Part of a small language model's weights: untied embeddings.
MLP neurons of a small language model. Each row is named by its layer, matrix (up: input weights) and neuron, and shows model dimensions 0-127. Each number is 128 + 32 x the weight over its row's rms, rounded and kept within 0 to 255. Numbers have three digits each.
A block is one neuron, or neurons of one layer that tend to fire together. Before each block is what it responds to, as a language model described it from the Wikipedia text at the highest values.

Description: Articles a and an, plus first, one, part, right after is, was or as that open a defining description ("is a species", "is an American", "as the first"), and some word-final pieces like West-ern.
L2.up566:107092119127170121128126126137127080095146184136105133135084115091091139182145156144103128141113109107111145138153120128204141142138095205160098143068075123101107109106105120113138103135148133130087167194071157143073161161130163093198082070063161161144081123166114152150089133098142086109101163123137196108133109133101103133117090136147088121148116142162050084180113111109153063091186

Description: Opening pieces of split words, mostly "in"/"In" as in institutions, Independent, initially, plus others like or(biting), g(overn), ag(riculture).
L9.up0:159134161087160199146121161137134106180130092157109117141159053148097093085144131134117122157123101105118198153109089133128119093134081134118153075105184088088175112145116136151132174117131062144140045124154061090175136125079144136092136148144106121129144098136124126103125136182128149128131126142088134131140095139156129134140101144238113084072144125126159071180141072119132070090107
L9.up7:129154173164125152171138085118151164150121110119160124055181086095087102098140154094089133164071192163194098128134042157100090138151081148153153098138159152133101120139114115182138154097163091098157202159135171170066073134140136162086115133131090090101118090122149087093116082102203097148154146173077129127179153137110128088133104187113137120132096115136125143102078130144130142114092
L9.up123:164103130109154152126136041145092110160139102132101154127094162180107079110090075099166132191123156086120128157087124088099129145067086115116177110165179143104163123203147100185106184084154122153130070134125159145135135135090114124160048153159094125129116129116094171098107141160117082147154135120136164164160151082170094158071107148151128122122075143178126157050194112194146101127125
L9.up238:126123154127146184100112161170135145152104105165127093176137106127085117091093131106183102088138119152168181136069132140159118108121084111161149090120179129111087180135137148165115119106106149136123076138169136083094141189144080087126127164169163120041183139115102115087151169102141105134162113158146102122118076085205145064156176123135110165075112142123115131052130125169155140092125
L9.up474:148124164056134168132142174153168134130113179103133182125153104100131150146102090138153109101078102113117106133129126077090165109124074130121094116092185099156096099096152119148086175096165111149123131129141096145082127040070169142115146136122123119175147090121135154091121098143159085153140139136145129074140144157136117162131079219140173145068071092121093154121148078123164130101107
L9.up520:131132124187165127109121099135128163124072067111151131133136115112102137144086074139121150084107146125095143181071113120099076111171113114109084147151138149126134144186130174183092152112160085163119171141146133079058100142112133156093119152108125130099140133140131166169164124177108141166117137194147165132089049168138174060143113080130126114086165181151126100102122131112125084037160
L9.up565:197177120156097146115108162113094153118151100117118194122144105156144144082159134089160125075038182164167143104168084155128134167086103091135164142168149061093090127168107101176114167140126077120147146096117099099097163107180162156090108160109047115105104040133112111119143180145150120136107101130115108111132155126108086095167136164105137151137117132117150156097099129090097112084119
L9.up570:179196153120134089126101072143082191105171114120102159110133136151128164153085128137131138029129126185182167096127137151124147095143132120166128104146188053094107165159169100120094126120186147155158167169120170091138069141102127153117149162114113083083163114147177143090153128142133116057162150122120141100102128132107144174151091111141063130100101114113206116074102168086111176131117

Description: Short interior word pieces inside longer split words, after a stem and before a suffix, such as cap-ac-ity, prosec-u-tion, inv-as-ions.
L9.up20:149131126173127118132156121109133125104179132143152090127148089167117128141117112090147117066146098192147129139122169160162123152124100184133194200121092119152119140141121116167153117150148122172139108170116173192160114154089080205168091079143115079113086053099137099115163117160133120087101091131135096128196148131133122139156103161149128052181142154134113088141101062150064113104151
L9.up171:140119153121181089118143119122141107129116140120102124111129140125143140154101147131170125116125132118118157166140154150117132111114141182097135160118101127145138162083106085098117091066135150121163060119137126153100120138076152127186074146158121169146128129083132100046150133100147108166138158138128149178162078055159080140131081141095193131166134098119102101133038080122080187085146
L9.up224:141083146105135171115060067077072096107136127137077129097163151134141081081138181121126122168098142149061102149173136158161163070100112142181116118161155115129121142104085136066152074083129157162129112172135210115084109166150132174110172147104153127122153122132161117163095158173142140124133131160090110116067074143098123132137095121168165126044142152073109058134137111187165129144156
L9.up309:175117155152162112123113108177075119126098099172157147111185129156151187108103098146176164159124135130111179125107106098163089119151121081129089100136108063074137178121069127133133118110092165072097110086144167118116130148128090091167133216204120151127160095117170124155111128133106077125191125119104080094123144171092100159102170133158128156131089131092162146134163133139107139190144
L9.up504:095093156084141138160145112173121159114140074129125095160166140086171073108081145100139117145194157122086090110101158152142143155121081161165089105123081094112127134104090127126078130226131094068117104125151167084080182090136189137140129155107124115139141094093121154160210159153176111161125126179165182167100129094102127114146151059127171097108178120135133075160079118142076120121094
L9.up582:106120117125164126102165099119158127116106083175134134106160130121074125121137106118118153083116094090121196136225081120167140164114210148134081122124146053103086154129037170113103126062157114125184131166105139093128092102144184185126087160171087074139133131196119139171160117160158148129082171152092114140139040096086090107111147120147151160085140106130130113171122159081097148113147
L9.up601:095107062123126177093133119061135072148136105129184122158112100140122117092074159074107139138070105133136139184083163123150177177103158138163096119188110130083165159095098105095109137129160051087086126129141131092109088111119195096180066121132118175083146134124102153138116116161165122135170116140122113152121142112147113205173144107137163129131178164064143057119096205136110166119131
L9.up603:089113118177194124095172122141129083175156101135063132135137105109178080124128136139175118080124197107123173135168130119192159105169151139137109135198169127085148195137066130070111135090145149088148112101137194120093160154109129189126080105149133077089140125116121059122170128139144104125136177128182116197145124147145105085130143069117132102167121168092120171050110108121121099108092

Description: Number words, digits and quantifiers placed right before a counted noun or unit, such as one year, many years, $5 million, several decades; also closing parentheses after abbreviations, as in (TAACOM).
L2.up8:188139176171093123133187131122074087146126054092183114141155126145052138093082124105171085143115082116129163105141153139194134194092165120102163154117121136123095153152182179105089148128174115114117127113096130121112153197131129156100097151100072083134089122153139105133075118139125100163180067105157160144155078131160149079119095141141119124111139126138167155176117044107149139194072

Description: Short vowel-plus-consonant word pieces such as op, ak, ep, ap in the middle of split words, often names, e.g. H-op-kins, Kaz-ak-hstan, acc-ep-ted.
L2.up134:181151206154112137167150184150098108136125134114116135222078168116129091188121164107117100092157119075128117176129175119139137196125157086082161116128114146040140101140157159189136115109178144131077084115135173123052142124113159122122098107128153068104080098141206115086133156135105052145144174113116144106082085120173129134057110142119091122162160116177125099130094158099130168099113

Description: Fires on forms of be (was, is, were, been, be) and linking verbs like became or remained, right after a subject, before a predicate.
L9.up102:216126120112115160053115110135177123168159165178149169088101100147128158069126182173153161116162206106065094134143147119140066160117173187122135124112154100080158158082121125104162153069083159187162114149184115092087137100132148113132146154126120120134168075109086131138164154114110126134158105157114105118125149159153146162126139141104102121072118137125165120121140074068156165130100
L9.up214:114108099170158109132136089131158130176095114113182119131120187144095103178138166133115161158063158130109110076114152044141127138137178154164132115168205047130131141134123150187168182138129132129127132136140111100130111178151173151116060097062018088107133091122113153072105079157168117114124176136112136114158072116140149158144114125150163151102129130134099077096095133089089186159136
L9.up254:125070089132139077155113080128108136155111127130157167108081150124175120181183139186183156153103198074112096111071124163112097126124118150114077136071144167162185089143099116147111143119074118089205113164142163088165173142115174144114178169139121137092148112111122109157131096110142121084102126115086110123087090136157134111155163109133163188071086130115166137174108096059069122119063
L9.up259:140146128176158107103132069143096096132126137154138093103129184128073164150060144163160139121098122112133157100164103121157096118083146142128181060137176085128141089098086075140106097115183125118160110155068127123162122109098119109144116062151143152162069151165214190139139125136165089118123173147169139213190114102102171097118154136147051135125139184134115160134087140097162119097113
L9.up280:210117103114164079054124127121082109092165136135168217144107117146115142140121131104148134143084156192118163088146149188162078116137113104163147101161158152116135138105127091108103135154083130194094147186066093083080171134136108115166171144104164130141134149184114097141159120155112155069105130143118158168112059122094167126079108161127129123146143119126183110148203091039147142130122
L9.up299:109151106101108180089119152100116114163118170125146171159110139172155161129149121067140097166073076156191146146119155156170085089123079151092152116142160045121154099131102075177142077155114127113112177159107170119136128140060102166156131113139179098173096110119168122154125160209148179130097112157145090071142072173133114139116154080149122146084104143122145133119123143070159129140139
L9.up325:075098105174161123103091051073109069161134156064172165105128186171177115112125132098113101117140143157118171125114133165099151159086158131117061139127186136090110148126146143102125184066083111105120143170051152138098127133128222164118147129135122139114136080157121121128115114142135112167124135135171075132162123110160129155117190159082151127181142106149145091095098104128155135174084
L9.up562:087090077116134121094084078103079135148130141147186162129079125152143104189157138162105142143137164135154105172162148144126125151136163139108149107164191111122132192052098105128168139107101176163156155180100122153118072139119134142205112057164132095184153124154133158137117120138115156118126172185158085121187089151077104132157131139140143146156104143160127133098089149114067120119068

Description: Fires on the article "a" mid-sentence after verbs or prepositions like as, is, was, with, opening a noun phrase, e.g. "as a means", "became a social center", "a major star".
L9.up8:104137190031147122189129105143137091145182148128154076123084105164077112120143125109115163212150147147143133135080115137144143104136146096163133113175160116166126095085082100028095096161094142129155176147093090131151112121082127177131129096132057044139106170180100152154142105142113105140119115132122103114197061153076095150142131180159087154103136127084142128134134144124105129126128
L9.up195:166118109150162155140118141135146114170155095104106124107158150100098195098159128081126094255154120104113125164161136119162135089105120118073156110151129160145150184069151079092125104092143132170123168201121184074110107118118101091173105128154039107081161119133090103137107104120088111126140094134173110115187102173084136181165140123166124139120161148098095091169120098168148167077089
L9.up246:159126164118115175194165130128158100164110127076077101071151127091131126124104147109120118153132126126078113110144182149142180134133123175191134124126109119131116150118152053167159136049185121122153156142136099084110102104091128165090129127144082066144086176153059123125176127174089115132152146148113161166202125124131148103139102138104114166091171109132148148108226094128138191065115
L9.up263:176129168118145101145115137142033168183158107105119102094148089083111172124143153102136153144109115085111135117127078151145112150088108149129148154129135121048116160148091114181067116172117110076173181143098134177136154145128188171113165156152179088063156077140112125103057103098196110114088122126160071127164176109108124106099108163182144144142117132175146065127129067161108112145086
L9.up393:103098160091172125131087149102069122102116157114130119101112105057124109141150140081137144237117080131122150141157141159109149117153081143097153142140140096070140130165136119131090093082175165116127058116112050127149133087111123136077086146049137054126180132123114176113162101137161130147117143133119134171120097154145082148148156177100123183115106172149171115110146172122133126100084
L9.up443:113139162122112092202092105148129118175096115134133111083110155113052140086124117078129124201074155120138066111076132062149144080105080123157144142144113077173182134169138120106151124127165104118173136129092145133125113091129119168104128174134108105094125163129135159167034135125175070113148083111110096065130062131152116195140142120107101163138146122138170073128157167084146160143116
L9.up449:121134148144109182185090105055091156100113159083134153062224175145107118076089086110148172160116130187105176078077100144131087125146128147110096138106142171114086163193118080134156096088219119123104110155120168130073113083096114091111121111151181119158115155165149143098138161102082101185172053094130140106124155121133134115163131137128196146118122093129141132128106141117115095100106
L9.up566:124136104150134173179128177142145084120102092119123113166110119099152157123125142063117115216089134174095177065126128172096119107097131161139174170132187160123113126093097106128097046107124153135104046160154091064084121111130089142170170120086128138121130143117122204160158088099120113128143104155149209041192091091087122159110158138138141129109117151094159132136057134138110103112117

Description: Short letter fragments inside a word, just after its opening piece and before its ending, e.g. the v in Ad-v-anced, Ad-v-ocacy, inc-re-ased.
L7.up12:124164186083140129092110109199126097128151125107121126133077134075110089128142136191120138155178168151083188150162094120168112173125160160120121103135138111129151067177082116118125110081139130134092154160080138172055111162190145182128169155146128138092200115094149153095199103161189118109081172132107127146094156114075118140125085125156177108110125164093162137068134094110163124089120
L7.up211:125136133154167139090172116144107080148091103112136097102143129146139154060125134130111123073120158122142129188098133079130121121090185108097125095106166097104154078135058158158102155101132159139173089163124157124072109115109090181175176112177094156162160117116077115166039131106189135129078137138127149165118139111178149132057125177148135142145155133078191096173185149148067113165119
L7.up374:140129160120120120100167132079154097081135075073160138117160156046091168156083149145188135100107100096217121072104094134166132144181094140140142129144126164153120183136084106097147092115130125110147150139099121108107144160111136195124157184114165128194094143068172085151157120156112046118127156133120122173135125080148098151113138154147097071100131177163141142104131099153129109078119
L7.up387:135105121126121124093145133160135162179104134144169153110118095130106147117204136088128103106152147149121163088120177070170100133095165108092132136174170142182193123146047142119102137125117078144142094139126154133056158142094100064209101092090135114184136098115157142104144139132116099140165128167109095148155122107169103051138095116169126114166105146105122085155200145086130150116070
L7.up448:102167105171202100130154171103110062180118117137170153107125113182123128118169160096143117150164144114112185114150184141181137128114164143072145108154144128130144143134114159109099124084069151144122111156097146097109117168120104151143206076164129110158113112080080117189228103132185167119131125164137124075130085129145106132055113145115133087132060149138092138150110102131048073117116
L7.up449:189121052183148097141108071107134069151110098183143066090087114099112111113133123110133134139144096111172102186140133152188101153115160170140161118102150131149111138139094090034083134109177072170103094148120149109088104143150111114141092103178155133171145095151130098186156194145115137062095124178095125130102150121153157128168159104118098117158136096112132118165146131106135146113171
L7.up487:123179117154147178152174130104114138162127170132146115092192149111148131086152093123172144114092138141126154150128124135133134093071148165137113063138099177134149172099154127164128109095091174175108114142107161154109152045125080109168155166070138127140147149147208118083108102172158135140156093167134084199123131170170122126150130122161105084086113110146073077135118094115084138109198
L7.up520:070186094112147100124104166153081107186144148097133106122150098136144153068094139090132133135156132080106153118149164090138131127072122093155077178112177156137087164100122166087108146080126138123164131163087135174132145121150100123114161120127116083119086068091125102205177120152107084148169170125132095198132106161132140139101144088168139104105038108102141120185166121135117109123114

Description: Opening word piece of multi-piece words, mostly "in" as in instances, institutions, individual, influenced; also standalone "of", "that", "in".
L7.up9:146146193103060143123115095128208102182147135073091104114140127128152114162099233169090184125058140128103128147137115091117104144098147130139136107165119095164171151121140126147120145155111068093168153130100108157065135112100177173136095106146100127173148139169131065078130157139140120150141110131150058140148109087079123181189104169107109140156156126142139130120139115173139099155081
L7.up22:108141155129136124079136151132167124097140122092095069163110123120137108127088134145144132153097132148169153171133079178170093141131141133086110113135122209068089150173145125192153153095124123093134177148110057092138195139134149185143182133091165085125098141120148095094137106157110083093107053172169144141173064137086126126126099134094111084184116130141153195100174153121121123113066
L7.up143:120122151118102087057163143104122137102121119132174138089148126202134122160088143080132135128111125138127111146129062172172120143144156130076146090162134119088152141192132084128094126132177079156068109137119128196091174136144138064157124149157119110084113093118164131151163096106120128085179098176127115128158095109060148149187213165116100140095159119194196164099115101129132093080111
L7.up153:111130152112150137113101166108120165132092132150172159115119129149161134070127146152088152098158166149130151105145122112142079122070099111153146174153152143142191090048141143142153087163172053072149165194163171140093083088104128138114089092125120154073198115156113102045145116160126143177105148179126109158124081176099113143140104143064115127144161136146045156116119102122136096103166
L7.up355:174145186110139149134145114182102144158100100132136109118135151179166102114081144121140133146090124150147145134100115143145100097110052127075148152175176152109178120130151169121126133093104141153149082113106056082104132152160121091218129183151131121063140141133163119101129142156047157164179182173116116139100144100084144086103097107139092221108080161123128173096142102160141070144112
L7.up357:156125141098174132112122139159080108197131143132119138139082115138116122087136142117153112132144168159150140133143168164111085122147079108097160104167125081165138127164151206138087163132140087149115076123142111092084128154119176153102114172179105088115086039171184120156143114138065145185117096084101084153122108111090172143077072109196150111156129135094207105035121092131156135118092
L7.up412:127162161041067170065095101087105077139136134159176156162105117125067121153114152137100126095147107142122109133061176150110145166120102160151117176174129130178132148149139156135140158165059063148161148132133125146131187110101143120172097117164065127128141104160151123156091140196147136141151116149124102108141133064176157146145153168135131158128158102109159148180136110114119113123172
L7.up545:112089123102074140153173145129083113131121140101099164138163137134131127121107192118128136111109152167120066136127091097111103155096173181153104123162113104146197112112116080110160103112115140129097147187143121116133098079136100136122083130110096095169182097158128173118135176091145164125199072158149155133084105089098184207185140137123132187085150138190133200164119119094152096106102

Description: First subword piece of a split word, mostly a lone "d" (sometimes "c", "ic", "mul") starting words like dominant, drowned, damaged.
L9.up41:101073079154150098171148072127083152191087120175135159114165059117114110140106125107161131129179098091084090159201134078145105113145120142111118158124191120078133126218142156088097164133144137134137136155138145122129026122113122139189130131133091111143142093152158096116156150152145161080154095133100092113155125186143128159175096151122126135109121091099111095105088144121165115108056
L9.up145:110149125140151114203164114118074199138128144181190130159109113070084140091081090166149113112140183180078157132159148125199134120142127172102118125109120096144146139080092125141119188141166150156155106078142112112170169045156114165100087175046133107175110092130140137183114094119140173105112140146069126145181131110110103133103108148139146074124141129177142136142157091093134110089085
L9.up220:091138186141095137109067098146122139107153158090155152119163120148251110177163154120174085144082136176053146096177155123140096099124143127144149124110113115174143132193191083141066140079208153121137098132137157144113114074182082148129145102078136074149114133140142153100095153149082123117173104152111185098139096093118106129090118153126129123076157075104174126122161107119116173133129
L9.up336:165131140110167191129134131144097091166140109152201175104152108085099083074103142095133077168112117120070164093152190135131195127105098139176154151109134136199137080156115133109093121133151113091068069134127130096085099145050104193136116176108092126151144095146121165150101098119123132096164167166062138123135145116083117166117138154151201068136139105152106185131131061106182194089086
L9.up376:164115104178168185107137147113120123133166095084182130158160068150142090115125120143130104066143075125059139141099157172143110174149133166145126140168172100217135123151166119138049134087155120128144119086088122115140187077114145137111098131134159134103073111117151149040163126086172140135113084144124149151223136099129095113094148113125120101154170105106083151136154129118188163109082
L9.up401:154145131137159117153111146128069163135119107112149117158111130117130108125126113152135154124093200084118054086130141188116162157104130122111106123124112151102105131124090163137149106108123126148122129162141176115140161085156131169177127157129077052215108147077103166147155110138126130117055110132058206196208117157110154143172086145109110065114145092146144079051156163099113136157073
L9.up477:076168164099059080137115114139118147134132117103146167094131120137113136094152071165127089153100107143134202155098133124167150154115117121169117160172213102144163094114059124154110132082174105138159131155109118075105092185118168119149216107064079083144120164122182129102117159204103141121126163159104093100120156146100130101216105124142119046125088091124088121142192098144140139132134
L9.up529:180106168128146137092157128191119117125109081142152136175133195131165127069174171140103200095120134149124170107128098093159142125093081147136143106219186162133153083124141089154141071141148130114131141149096056134082200144110079103133179139090079117101166128111113142144086118098056084142107109129152137165131127130142144124139137124130100115067059090137129140087200092130103176100116

Description: Prepositions and conjunctions that open a following phrase, often after a verb like named or established, such as after, during, of, from.
L2.up400:101158157124078085118189138137125168138123100134085147100171108124107136186035135093102084049147114202125080163093098147131097105110120173151135110127120075185141109136112085116119070160104110126116185121114176169142152104180157117112076110143124178180222162136142184121118085105126115168161106151103094124155180163142132114116159127121119128134111140115118076113109147067152108114132

Description: Mostly the second piece of a word after a lone first letter, often a capital, as in M-ag-dalene, M-id-fielder and G-old-en, plus the pipe separators between numeric cells in results tables.
L7.up10:141161102155155152141108121152197081176162142154116151144109086156092128096118161139164112120202126152106147127123115130133094122144144082085073163167155113142114182091057129142133113146129166115175172138112162126067074157124168144150139119091159149091085165156103099138054108153134194218103111143141165114061152162151090136108146177104110124147129156117125107120127115110159113098057
L7.up56:123168102115130114119135175123140136056083149125162201125119093141168123135072139210141140132130156064111122088048146083201106086159119185130130112137070064099146166103091140108128124126059130153110153148115160130089129184134068196175136138110101116156131140092148137092087166102122133124174192131163159176078178147133110135123113141133108177114176168083111108113141141090149105133148
L7.up133:101153165021039113160087096145155121100108158163112162144084142106166137129095150126094085176124159123124175108068210141128083150120147120104132181150137080130099117156135143174132138126108095137128126188109132140133105112132129064102136095156109132108153092074111118115148148102106122152173120121116138107163118166092094160114079128079129134161137166132130145101193073120134161116114
L7.up379:176128148126109078139119114091129124126189146149132186097143123131165090130072104078143131125056134139147173105121172130113103134150129158141132134176086203133138106209112138200112140178140067123142127128127126101148165153115130105107080113073151125126101047125122131099101118101134102144119112153128094159149058117103084078165139128066093137136146103131179197110110106112161144145088
L7.up409:167138114125154152111178127122130135047122099134059155118122084110094130120085169146174142173181166097146111098079204141145163156110112174157160162130107142177130118119138127112127114121079100189075146123035087098106122104072129171133136107126107125096109132094172125182164157096111180170197135124087177127099126134117095145135153131111131137115105185141188145092106146103135147136146
L7.up424:154116098157105096169125139131176141062106047116122094151088134134107068105170130095142124085170104139118131100167146162129115146102180132111130059112141153157116145147107087119159115122144092138139086157068147126117126105135104153116152086020141097151220080171116155154108120136099150143106168120059140177115102111141103174160139145112101154157175156087156146143227168169143108132171
L7.up437:151137087131144119135109150164181133063114126110131140140123072131137161122196111121171116166080151150114195060169160184164117100152134158157160122130124129096150165164141113088128115178109136152110139185190099091118082142161060129147070122076081118127145135175115115136142159158122131121144147148141106127098095116118144100135155144120119132203081140079148115063144084138121186145115
L7.up495:170108064120151098176125176140163113141065114150140118115047142140157128153119134137144117159125149092100163119072126154186106138121168134150175101156100188131095127105101100114123113145109174142091129157149074177063069110123135120112083091094090112113083129157161167099188127155135165194132182186064150085123103109086190109131117109084191155126165173172142108077202109075132152111101

Description: Mostly the article "an", especially "is an"/"was an" before a nationality in biographies; also first pieces of split words like ro(ok), pl(an).
L7.up21:086154102153160150099156087142052115115128116130168078190136069137152153123090142129125161145097144083154197102183164174149079165065136159153151166115135071125120083174052126141116160117116136146114103181144142098135142131075172112119147118116120115103105179123154127156118147124140156178102107124130168115134170138087172179138179119122099188119069082094150135145048147099103110081092
L7.up113:098178151088100125057097135095144168123107146133145099137129084103106063041084137163180168155084190129143121139137067149135099137088094140127144131139155150122124182129142124101130113071114122118047138106110142132128136193156113197112097076110103076159114178168149124071122171143126120128075114156151130079191147177124116139161120088150114118116184085144155150122165131107113109088169
L7.up177:155113093162207091162130121082167142115113141106166073134147143138177146117104184139126108113179093169082150137118134189102117108108092164129158085060160140152107071118166159110166104162080116159140110132095098142155055128203072144084065106114118109147124138171131160131106146150120165055171107156113151115146134110085164099121099145143134124155073116158178177093162149203130145154071
L7.up221:151147101086125091107113123094180106107094108117128107147128144134158077123123124093146161113153157152164091066059080133197107099100183133163095103213132066173133133069167150090103106086122141173147146136103097160134129096132200088133186127083129135153126099151120072112104087185107179113121107113129149116114123147168166131163090148123131089145132098153153132127179107128100138131133
L7.up280:182154116150120147072126096123123160108154131123181133107087101176148095175128174134096137152118146129127133155099144134151103132107139113184117234131157105139075140130068146105151116133080092094117172235093154135169161181128134061121129123122097114140126113109137108119160124147137104074103089124128174135111092111118071189121132125114075146144149162137124156103067157051125192088157
L7.up392:159082154152132132119159116127166180134162112114169131104123165123154178166134122153137128116108118097135195105083149152119051114133105152167193136114121102114130098112141127123052161089149110176069125121150100127113087139084151148150116138090117172159119185149075145121105112139173160134144178122094136107116024133132161075134129193122150146123168135149191085085109165087113107095146
L7.up508:174116143156181113107158169098135132098135095113174187171160130177198183168112195160103150172122158159148093187112092119153111125091139107148161098186151092128102088148089116132175168114124123104096157182148115129119087164138129153101089084134134145143152140135090099085146138139137090060119109122136153138084071091117132135123148132137118176130047101106170128062129111073146086089175
L7.up584:105149100117152116128115095082137158124132134102172135113120085190179098142118144109125174171131174093102079142078139130194122176108086143137101155156108105145109144154124167144156166108102162110187128135184108117187118115099183134078062077056098098156153080169142096081089183148132125090110141139078189148085134100167124145137115087126165142135098141140113179093080153047129178071095

Description: Fires on the article "a", mostly after prepositions like from, with, through, in ("from a junction"), and weakly on number words such as two or four.
L7.up14:168163122155177140202123080062148130137087149120144142113095130082102203128063132088092113177131141164170142130121138147193117128098166114109135120098153117132180089088180152095103102089146134172109139213136075116106083161122105153105071113124111087114115199112082124125154100118127128133105136141104093102122108118156153153111134117189098113115147118108178071154094083122110192159116
L7.up66:121080166108076133191114115183093106188130146120065194110181119195072107099076166172127123098084153144134112093088126139134135160133179171162133121157136092149053145138191077172109102121148115133188171131145102137063097109098161087054124158139152102072169123071129102080147122144101110157166144156128147159158121097105100153128099124128122132111136163043164171079128150132139135153144
L7.up68:106188165133057154106151079081105084109086148128139169107119224177112113145084116091176110140116122159135143099130163125160134105150122096127121118114179207146090114115088114109072128154129148117167094097129114142212145154093137157139099137096128115205097162119114167114177077139117146134152087147077184130147163144088129179101109125096148104151132114169054117122179161087138201119133
L7.up114:062095150154130117134146097181093102169126123054126075092079159096088083081141137122090137157163112140132138118100182189162135126167086120158159191163195136126119134162155101134112144151118145153111128147095156115110038159145091150149134161137080171137128145183098195083142139080139111143098118172123138155108076142114142151122121140147109155115102103096176102082168064110046174146119
L7.up367:087125126116155109105169117133134102121120141065074111095075151130107089145109107142070147133061131055104136161101087086116166091134166162189085153108160128172158103126100106223087125157145157118137181176141204091095143126179122155136125089111159154129139121139116110166127127120164043170115064158140181104188127121144068153110123130081096109122117143143129168141147090121108155160133
L7.up408:126101126162118131149149107112058069078116130100110125147128135134153140122081197104114240157184126142069143131102183122191087148094130113131170154143138095133113109121207146110080127143180144139115166193089103087092136103100119141067173188146134125085166126087152110154095148122141099142150134103166103167139078080086113144100153118151153208134128145131139135118099120133149133104169
L7.up489:131140087156156146138198140153072080105122081170160111144108157137119132097094126075125133168089134081141074165098155140180088143087083133143098156149114107115110134196078094122110139148139132146200109126135150114113156132095135182149086179080126131172161108120120125085155134088144081151111096180157126100122069144065210159164127115114122168171122158109124111129139060131117053142087
L7.up574:119145157106085169152126110072115165098081194156128122155206136174099126063097123092128116195185141152161195125101165076177084129096105141163116161131135131122111120147136089117107099102163102155118116158091161093105094137104079151135095102171075091097069103120093111141097062105120091095087123117103169171143104091109141150161149106077103115113103098122168148176086103088165148068130

Description: Mostly a standalone "p" word piece, word-initial or mid-word (hos-p-ital, p-ower, Ral-p-h); also "- " bullets opening the first field after an infobox section heading (Personal details, Born).
L2.up415:085144138069129148135144160117119111133103090108101095089073145097103129123139181148152136149087157090163110138114113183178170149194167110181081145118127128145070101054123189171081136139161142144135118128113117090083149163145115145092112169127040116128124109104111154154196122117124132171130169161155186183104106108100144177040130150108170153159204159111142095077096156115139141104138